Part of a small language model's weights.
Size: 15 layers, width 192, 2 heads of 96, MLP 512 SwiGLU, vocabulary 8192.
MLP neurons of a small language model. Each row is named by its layer, matrix (gate and up: input weights) and neuron, and shows model dimensions 80-175. Each number is 128 + 32 x the weight over its row's rms, rounded and kept within 0 to 255. Numbers have three digits each. A neuron's up and down rows have the sign that makes its largest values positive.
A block is one neuron, or neurons of one layer that tend to fire together. After each block is what it responds to, as a language model described it from the Wikipedia text at the highest values.

L11.gate464:154140121141150166143130119106194162102162093095129137096158185120130134071158118099168126087175100150174142085114148127192050135125140116037177090185128128120123090157059100088160106112074148134168171138137121136161143072137150094100124147123166139123124103139114173123111136130128081166
L11.up464:103141139165102176109142101114116199119140153115149146165107125117138087123100078156132142108151120153104125111117102119095136161178125054069075110165111122136127146156095107125128168110107115142160125163117178079137155160168077167112174135117117175107174160110174165075076214162116108143
L11.gate495:110166136098137192098173096172105113118157153127162152156099135149127093113097079149076121147149156135158163086162117052130104073103142099066120135122103098188106121168147113130063118102099108163184148110147130084145127169171092119160177118119134157131102103132114126102084133144167097178
L11.up495:186102127188123142196108135160129134116111162099111149109105126160107062153174054174204066103082090162116194145131105093176112136089179075089122121160131117133127117152116084081102138095087093132179108145130191115125151155117145117121125165156083089106160103154166127113119117162123194080
Description: Separators inside numbers. Commas, periods and primes splitting a number's digit groups, as in 83,848 or 1:01.6900, in population, election and statistics tables; also table bars, word pieces.

L3.gate42:156160137107119129172153187093103148118160087094076122137157071136158125145154130111125205131145159081102207124065093120117163168131125119111140199156152129094167114154173131155168116099097144092146144182142101082124153176188110102135077108133117096146168085142176092121198100096128141156
L3.up42:175115148132101187136114129109085136122156081099135075195091112091124153133152098172118094107158139132145131127122140184152122146111172137131141117074124103145145153080138097148146125112133144113128103133171095088176136174102123149127113105114119079152175143098099142140150075090098133165
L3.gate237:145153175170142148128143143136097083121159129076168121144088128156149153129139088099134122079094121112131155103096106118105086205127150141160134126149099107168102162087161080168125133158157085121187105128108158080079133122140146121102177149139082145165145074140058115165144071088179159079
L3.up237:162126126113096122074149118140073059106094105095112148083120092141184107101162155110120102058143130190072100109101085161098135136110128130126075138098145069131116144208115173133142066143193108112145153166130083085147094208187129182160145149146123171110202155112153115141128105132170165110
L3.gate438:195119124112130150122118127118146087123162187129098101152134142130152162101119168090126069075098117099179180142196117124111156173153125147101065157106140058130143103105133168116182081039113140125120093111077153109113104140144125097122176114107128117149142139109087127108162099151100146146
L3.up438:108089155106104095092137111147147152074146137142109085114092125176139115080101172155129103136132075151092189062165151066143155134143168097178120130120086121160112124154133173087165138127160080159105120155184107139154138102154089131085188089162153109112156146120107118081171123146091159113
L3.gate503:105108108139161103074135111096116067150109138139132095142125132124156139128163158167177137071104080148118152041171111121102086154156112195127151137106122102129121139107139120150123095100108204160155143126149128103169162160179138110130192127153083150159129123088200136065203117111083142092
L3.up503:150108092101115093115152103052072154144078189128095098104098125137136181126175125151169117146075110116098156123128115144104090142097108173078105112176130184119098138136094140192121119108117143128175100162078112094135168144181125092134175132189088126143145110105166090044095159117108118120
Description: Numeric separators in figures. Separators inside numbers: decimal points and commas after a digit (1.2 liter, 12.4, 3,331) and invisible marks after coordinates; rarely mid-word pieces.

L2.gate36:146168123184118041130135129131101107120082172078126103108128165120101153089144131129169128139149118138111125113159142138137078174172120111142089118180139086077230131194124112091160155123167155184118090148102103067140128171093135151110126154183125103078114084123125075124130121120147149126
L2.up36:148093138137096070151127113140130126119145114088086133124148104075142177125151085142145105164088125128097088194153126143153150161099127183133084170128136076123185099201159142129132145128088073096102087109128123028142137177138135165119149160078126160163137107148098126158063113111195147161
L2.gate65:062145108135107123118104123120161125112115102107137123099146119132138089109137136116113151063182151146087149133080135114162139165105184104119128193109110092109153113173198086127151181158093139102148130195132157123178146162161107127117094137146051070150150077092139099150141141115125121139
L2.up65:080081155124122121131141094109122143139192110147158089195164093102149108136122102130153091148101108141134116124105115062145126129196133162104117135181164107133157091128117149070104147142075140118161050100157145073174166191108099099141208102098142135114140100164112134116115162085113096177
L2.gate117:139157126134138134195066110089133156193103078116124127143134124120143156084153118091127110109136139129202107086140109150173138153131081102105103114144112118089154180135140111072097140114102106086133145156101171153192140110140073096137176110057162126135119114141147128093110133129132160107
L2.up117:136103159104166116140127090148106175081108134103086170165144071207142159115151156102135123113116180160077084156120086103098181051104107152142148140106127104066147150116106146109132114119050099178113147137098126114183108158170098088160201205074124149097125136137150172090056112138167142138
L2.gate196:094153071149144184131048135083152123109077159073168161122104125145175107119180130143126142095159160150122104090114138185164090154146196157136084111144072116101155167108075130151064100153117088152178166139123164174140184091140089133090160112154137106154108132137128140179127072146102149098
L2.up196:133168148128154162137085087155132120163129134125172110145112142095144096096037157098103129121157149184135103092141085170165106105119162136111216087161170142165094166089123169119075149105052129101173154117152178175135135122107136053140107094139167157064116139104119184165098118114179159155
L2.gate220:112143068130161205093118133082143093119095143022133065113122155176163124049136138128125114091096076173095191149152185128142081151084118082157136073138055159138126153144162128096119108072112121110128111128105148145134128150145144100142153138115116072182096123101156125133130175120100148163
L2.up220:152143066151180128174125149135120121114171133135178112148107121129103136073121119146135118118142077100144221147146149096118096157113171153151085132130147175124115161080079171115089199128086163133124070084130148133122099096131087119115077069119191154118134079157112127202132149110128139099
L2.gate323:112074119096071136143147112113134075123129150080084091158139177122163206073087121104088102093130136082139145157110110156133107160131171126128090097117108047157179147063129090096116161075152142117069153117161099129129106150129189144135133154169124141200150122086085130168194175153164098153
L2.up323:092172118068105168111149101109032142089159147167133082177106170102149090157123159086115103101131162147146185130203103142132113157157102127161101142121158122096149142120135155123146126148116045118125111122093123100145137147146135168151188107174142129127069169063092078086132115125094086077
L2.gate329:111170156125149091157142061142146108141133148097056107102174114138134176042091120143116091125146143105135163113115110124158108163142179090101093111128111086037170151082131162112089153092103163063113148109194132091183136177112155118126124101099068098156088142126129083156136180143172144146
L2.up329:083107086046175147160089116109106161147151121142133180162143052106131168145113092122114101137076080140120103130102129161131105150122157146114137127102122167139132138108186125112104090155121138146169109157100136028123146134112132105050178121107125139127096149139118061121054121098097105133
L2.gate465:112126101133113116153129131113124112064137082052126119100107145159131126055060120093178079111115109118076141150150113147143104174106128117106145193124098104147100149132119128121087093126037129089089127080110169133150146137126129133090172120160178111127067155037108070142134152147184148145
L2.up465:155128164148145149136152104117134107125158159111149129125122116123108187146153128159102081155129094154155126121133070166154088132089154122141099151155149182142174102103164142052138148165122060084157088110116116099139177142141150190136103121150120186095142101154136108138081101126130113128
Description: Mid-word subword fragments. Word-internal fragments that split a word whose ending is still to come, most often "ed" as in exp-ed-ition, sch-ed-ules, imm-ed-iate, C-ed-rik.

L2.gate34:126184155144166151110220099119119154143147122115090160086141072094132184143150103095131122095090099125115118102131107166105145104169085133084123121071143162127188102052140118148110111096138154134112111074124152142119161103114181154116113150139110107199139142136073115112077148123138174134
L2.up34:132108155122121115111186096136143136132066109119087124126123184087072134129146119137067135209045108105105126182095076142154122055118097147150140096132147116136166186104118154172109172149093120056135127122096144090121138107142190116158087096111116128121123174180114140048141150129162136130
L2.gate161:123086116119153127182130138127163154107138153120124136122109134088134138161145133119110115134054202186185098140187148108111173085084135142135183099149167128120083152139158095067163155129166189158107139126100142078081101130141135131137147132093105143082107078149089095084097142158099081116
L2.up161:103114110126121137126105164116181114178173122166102207125141149116130133111115122076067155115137145151178129138155160064119139116149152187212145109156140165154126153178115069126123126109164144131160116083156080079059061131125154120130116151154087154148176154134147099124121136049146115162
L2.gate172:123075044100146124138139105122070101145195136121120130134130165087110098121131157167159087152150128184080093125144099104141084054162128118087175152075143100101132095123189159150122134169078100145116101131165165135142147112195125141166144141146170142139150179131155117152078107172097049177
L2.up172:091080143096149154128107094109086151121204124160113156157167135128086121137198142191163099175140150194099122118138118089097123069112106156170162150163178173125109136091153191191106158139115040130139121153186121184151091078167118103167089106125139083135162161126164089117127119135094075135
L2.gate222:135101106089174177151126171123112079106158107165126167179146145116152134118122178091121173115133185129144154130189125101096083104147176072146143106161126093150080170113163106118150086117135115089199086145184156178104133089107065152153135133173100101183193120152155131137114146126123119064
L2.up222:067095132143183130152124185116112129094169139166121208155143118152071106195104191149135194158151163145107115072136152123095137100109155136178174111133167144126084162085153115144108086134157133116147139159184160123116138149113099103110097100152063117141108167177125145077110137118142109101
L2.gate227:154112108133130100090124120195190122196129134137137122109130172094098067098110130131148122225115161145152160149159111161158110137085138129127157087103136140100054156191103125172143137125165136129154126155149056120084147154170129120120119158143097111103178138195148167070091118144087132102
L2.up227:162086063175090085122123108180155133222143117108124099138170189112143099088084138121115125180137189148070103155147095158165119139078096098129145123089141113083067128181138082139163104150106143115170117167152039128112137167147135093117125155161145113080152185173133201047123126155130099110
L2.gate381:084126098130143133165097143107193082159150100096133115152111132053085084122177170131166122190133201116108136081147139169156121202120137122101117137114154124179139138113141217190177102166093143133129112151172159134115127136170145129096138100142175090169124144166189112060126183150099093141
L2.up381:127134166142125072088124120113113155126126105138129148130127135068078063110170152107196092251148156121112102095111102172156082046118085114114130118158175151115107163088165111139102148150106134092124140136106119139142066097138111088192105099128098067079110148163165163012130156106085076120
L2.gate453:194169063145113160115128173105164098171110131210141158100101148101123121144200168120145097132138155122165196129151158182114154098103123176040186133053140163136119154097114152147133120106114082115123070145158161137077108199175206123122112170139129095151092188175135113097141160163082149104
L2.up453:112095107129176140127179152150132075139171155152103158102123133154164125100162185133208149137073086151107122108115137165079072124080127135094169099110148119151170163108124173164178084148098133151184141149123165097144095170172058106144061120139079095094113117152087103069136158145126152106
L2.gate461:118133126149160140091151106173150116147207081114148077137110122082095047145173098154137126176124177095106153078148157099093113172158127079152103129082129059092144096091138131210166107173168174153129142154104134120140184135072231154106149150116143104171119098096164073118109121078158131144
L2.up461:130115154141141116118136153142083130086167100169124108099151102091086092179146105104136187190150104130130148161138157137129134092109051155173187153147206138140141103167070118138143135143155127110142183143157087118129111136131125150133071109147106166144151159149147120140091059137146124087
Description: Word-final subword pieces. The last fragment of a word split into several tokens, usually an ending that completes it, e.g. full-si|ze, souveni|rs, breathi|ng, nood|les.

L11.gate101:146105162165097099089163113144107160139095131152063133131151112095134126123220182104185125191153169116128102106072138082080178121177131182145121116200131112111131108166132101135135119099176107179065164185114122158116124124105138087133136111157136104141075148185133142130086132123120122116
L11.up101:126140180111135119158108141184156125120135105186118115068126082120106147189152170115113129148141188127149103068117118090144052127112099119209085134133159154115153166180121153064117099081126097107143069122150033101142137162085183074113132061154177100176113124188119101153170153127202118108
L11.gate316:091131142121102118136113135135105156141186155100168102060093113119129134129164119119146142165142072074153156134169140130128142137176133118222081105080139133088138173153123134116129049153096098079104114088111126124122116145047128070088160114176196183147146129100150115090104152164136156105
L11.up316:178114142161062162125175127092067136127117124173154141104181111113150203150127136146135164134154073085077155119139095077156178101140140124132088130133119135084154155112085084095151109123132131155168147132176167176110174143131171081118166080143225154114112134137106106159085132153102083086
Description: Plural subject heads. Plural noun endings, or "and", completing a sentence-initial subject just before its verb or "of", e.g. records, Prices, Critics, members.

L11.gate354:153069160133144127146133091111112139102083129073178199109140165137203085117110139155099072052133131092134114117108145139151138166105098115185118088127098142144109138041093146156122144127112103161163122114157151156145223081179140100137181163076117102138057136105089118129144101110120164166
L11.up354:107175062133077152136131176149099069141130137094130174124104172173101123100134047145085144121163061079130132121130097108121119191086152107126134132117130083144189112157113169154115093098133182121107160100085149078071107138132126111047167114139154127129156178092128138158138106194161156103
L11.gate400:105176083143141129098161053183095113117074147182145093107113108168137175193140104160121145122177087090129149107151091148160175131205099129083197076108128175125175105119202121109061096083136079110097144113099114137196179090122109102178137129135120131163140179167127107151102123149137130081
L11.up400:115079156174103099137078101164133107131135120142110131094072075152117138114134095101116154075099044152119193120199168114144151103150145159117082083186136108153139051110130146124187139082157171090156151115121124096073161126131120118080141182116116128173143151166131124122125078091149124132
Description: Mid-word fragments of split words. Short inner pieces of words broken oddly into small fragments, such as fr-e-ight, p-ub-lishing, ob-f-uscated, Ed-uc-ation; more weakly, table-header cells and line breaks.

L3.gate67:102141079138123116118162142135093188111142067106115122180092110125147139117107114111113141115101142098109149134154128138070083153114142146114167127080168090176096132097086150158097122124139201176118150177144139142124119138178130123165141113181150154090100146090123044093105147131132076135
L3.up67:173112159142135144107117135117117175098100067138137191097136170152175131176157115191124137204123197179108133104106146210069143131056066118138131185104138098179067116151131133107129111126124167155140099117143119130124174122139104155082111144190137153137110104076169138065049136155090096139
L3.gate165:143052078113159102085141166159136145126188147172115125077136116130096173110157168122118136204069132137165138107134111066076107140116095120169144170134146171169157201137122141182134172126150131106142140111192167102147095152108123115189127112109091131097122161118122078093132105091079126122
L3.up165:069163139085186163177174133115117197109158075153060114121164128135135125141164097098138109104152116151134206116143113173111111085120058167121095103130196087125124121148159120086145110109145136139145126161062213153155154123138180179138152124109167113143123194131125079082138105117068110120
L3.gate227:161075164130155139092126157140090162118163181139100148071137124113187119154129114161155107127125147137096130097146132168095125127123102132093126068098174084122101057133111065161121170119172156100141113155106071169115142124107193121084172110180166093100080129117089206119101086149203094139
L3.up227:113186144077205131135130174136185083081161117107172176086126138142111083096134108102186157153141141121135112192118142123141233112157127159147150111154161150113176101114109097088089079164156157131112105091093128099131104108084101152109127104161123141132089172111136148137121129124055145144
L3.gate511:143120146088116166119105185179103134137185021181153144074126141086145112165083126135172150145128168122120109106135151181081090121094148122147165077128152186129111138123156121119160079128109117172077105093164136172096085170085126069073156208147107136126097082098127112137123165156154090148
L3.up511:143149162115158121115095158109117153138161070143156123043166172122103080201134146157140168175128186144094133123121152076089094136085134183123173082134119090178138117165144137142187156132118115170135150131158109180106107153184156098118117173110092126091179099150142136072155159126123133150
Description: Word-completing subword pieces. Final or inner word pieces that complete a word split across tokens, mostly foreign names and places (Porri-ño, Gaud-í, Tbil-isi) and English suffixes (aware-ness, import-ance).

L3.gate116:058147143180156125151149145122098105116084143097125150149140074129186106102118142126156167057158176149124184123129094140180139124153107158104090133128143124138191132119156154073106173155127102161129096177097089181155131152202106152078117122148130141141187087127120173141072155122166169106
L3.up116:153159100116132158139150092122136080111084134123099110136132146121174121137110177117175104093142170124128089158142126157100151084114114100133085152159136175176241090101183166102119110117090088117174131132165188173156072135167146100142131145073193121146114075130116109152147165120118108114
L3.gate126:141182122056089092089128052146078152112146101104162108131118130112118167159078137080115135152088074131114155121108175153181097124147160140074188103145114200125102148099125180179111142086124119112156107146054122107149103126172170069067147118092101110153187150087144147172180131096135115141
L3.up126:153135101102114069086135111128169109113132117081176117125141127086141102062111144068104072183082058173101113145080126180140140180150135099108153071091120145130099164088130151170082112139149106137126119046096143099126104130145159124079120147120125114144189140106110112158214149063115185134
L3.gate290:070178149172156103127080094095119082121069105086142164133106172123151130116092093107122087142142112121156136109127091140198088190104131102109064153106080053114169134163105130145166114102076121064105116076152129074130153143133073133099151157117119145156139123119119151201139130121112089138
L3.up290:120162159130103093096179140049076176115097154181183097121061194191082124122147088125117104168091203126115119102091071033132096140116144143114108100155091081120154129085140126130113125064119111072095097123126109121132058137175105102076124192205061095088115141160105142117161124151124110060
L3.gate323:079133123161120151152135127121115130147113138092163191164167164139164126090150135113133125068180150135084156158160113153131126149055135113153104090074096133115168137080137154178110123086124141169171171167101125151150163139067133102073146181133125093138147111114126151198106160111117168109
L3.up323:150104175136157153089147155145094081134037132117176167161084130119100143162103137113173110139088189131134115133148127096087118145149152162124104126121174150141166139141134154166037140095184094126071201102102112193159065119149194188129140174130123127080095013187168110146117131128099091103
Description: Mid-word fragment pieces. Short middle pieces of words split into several tokens, strongest on "ed" in expedition, immediate, schedule; also Ac-ade-mics, Te-le-vision.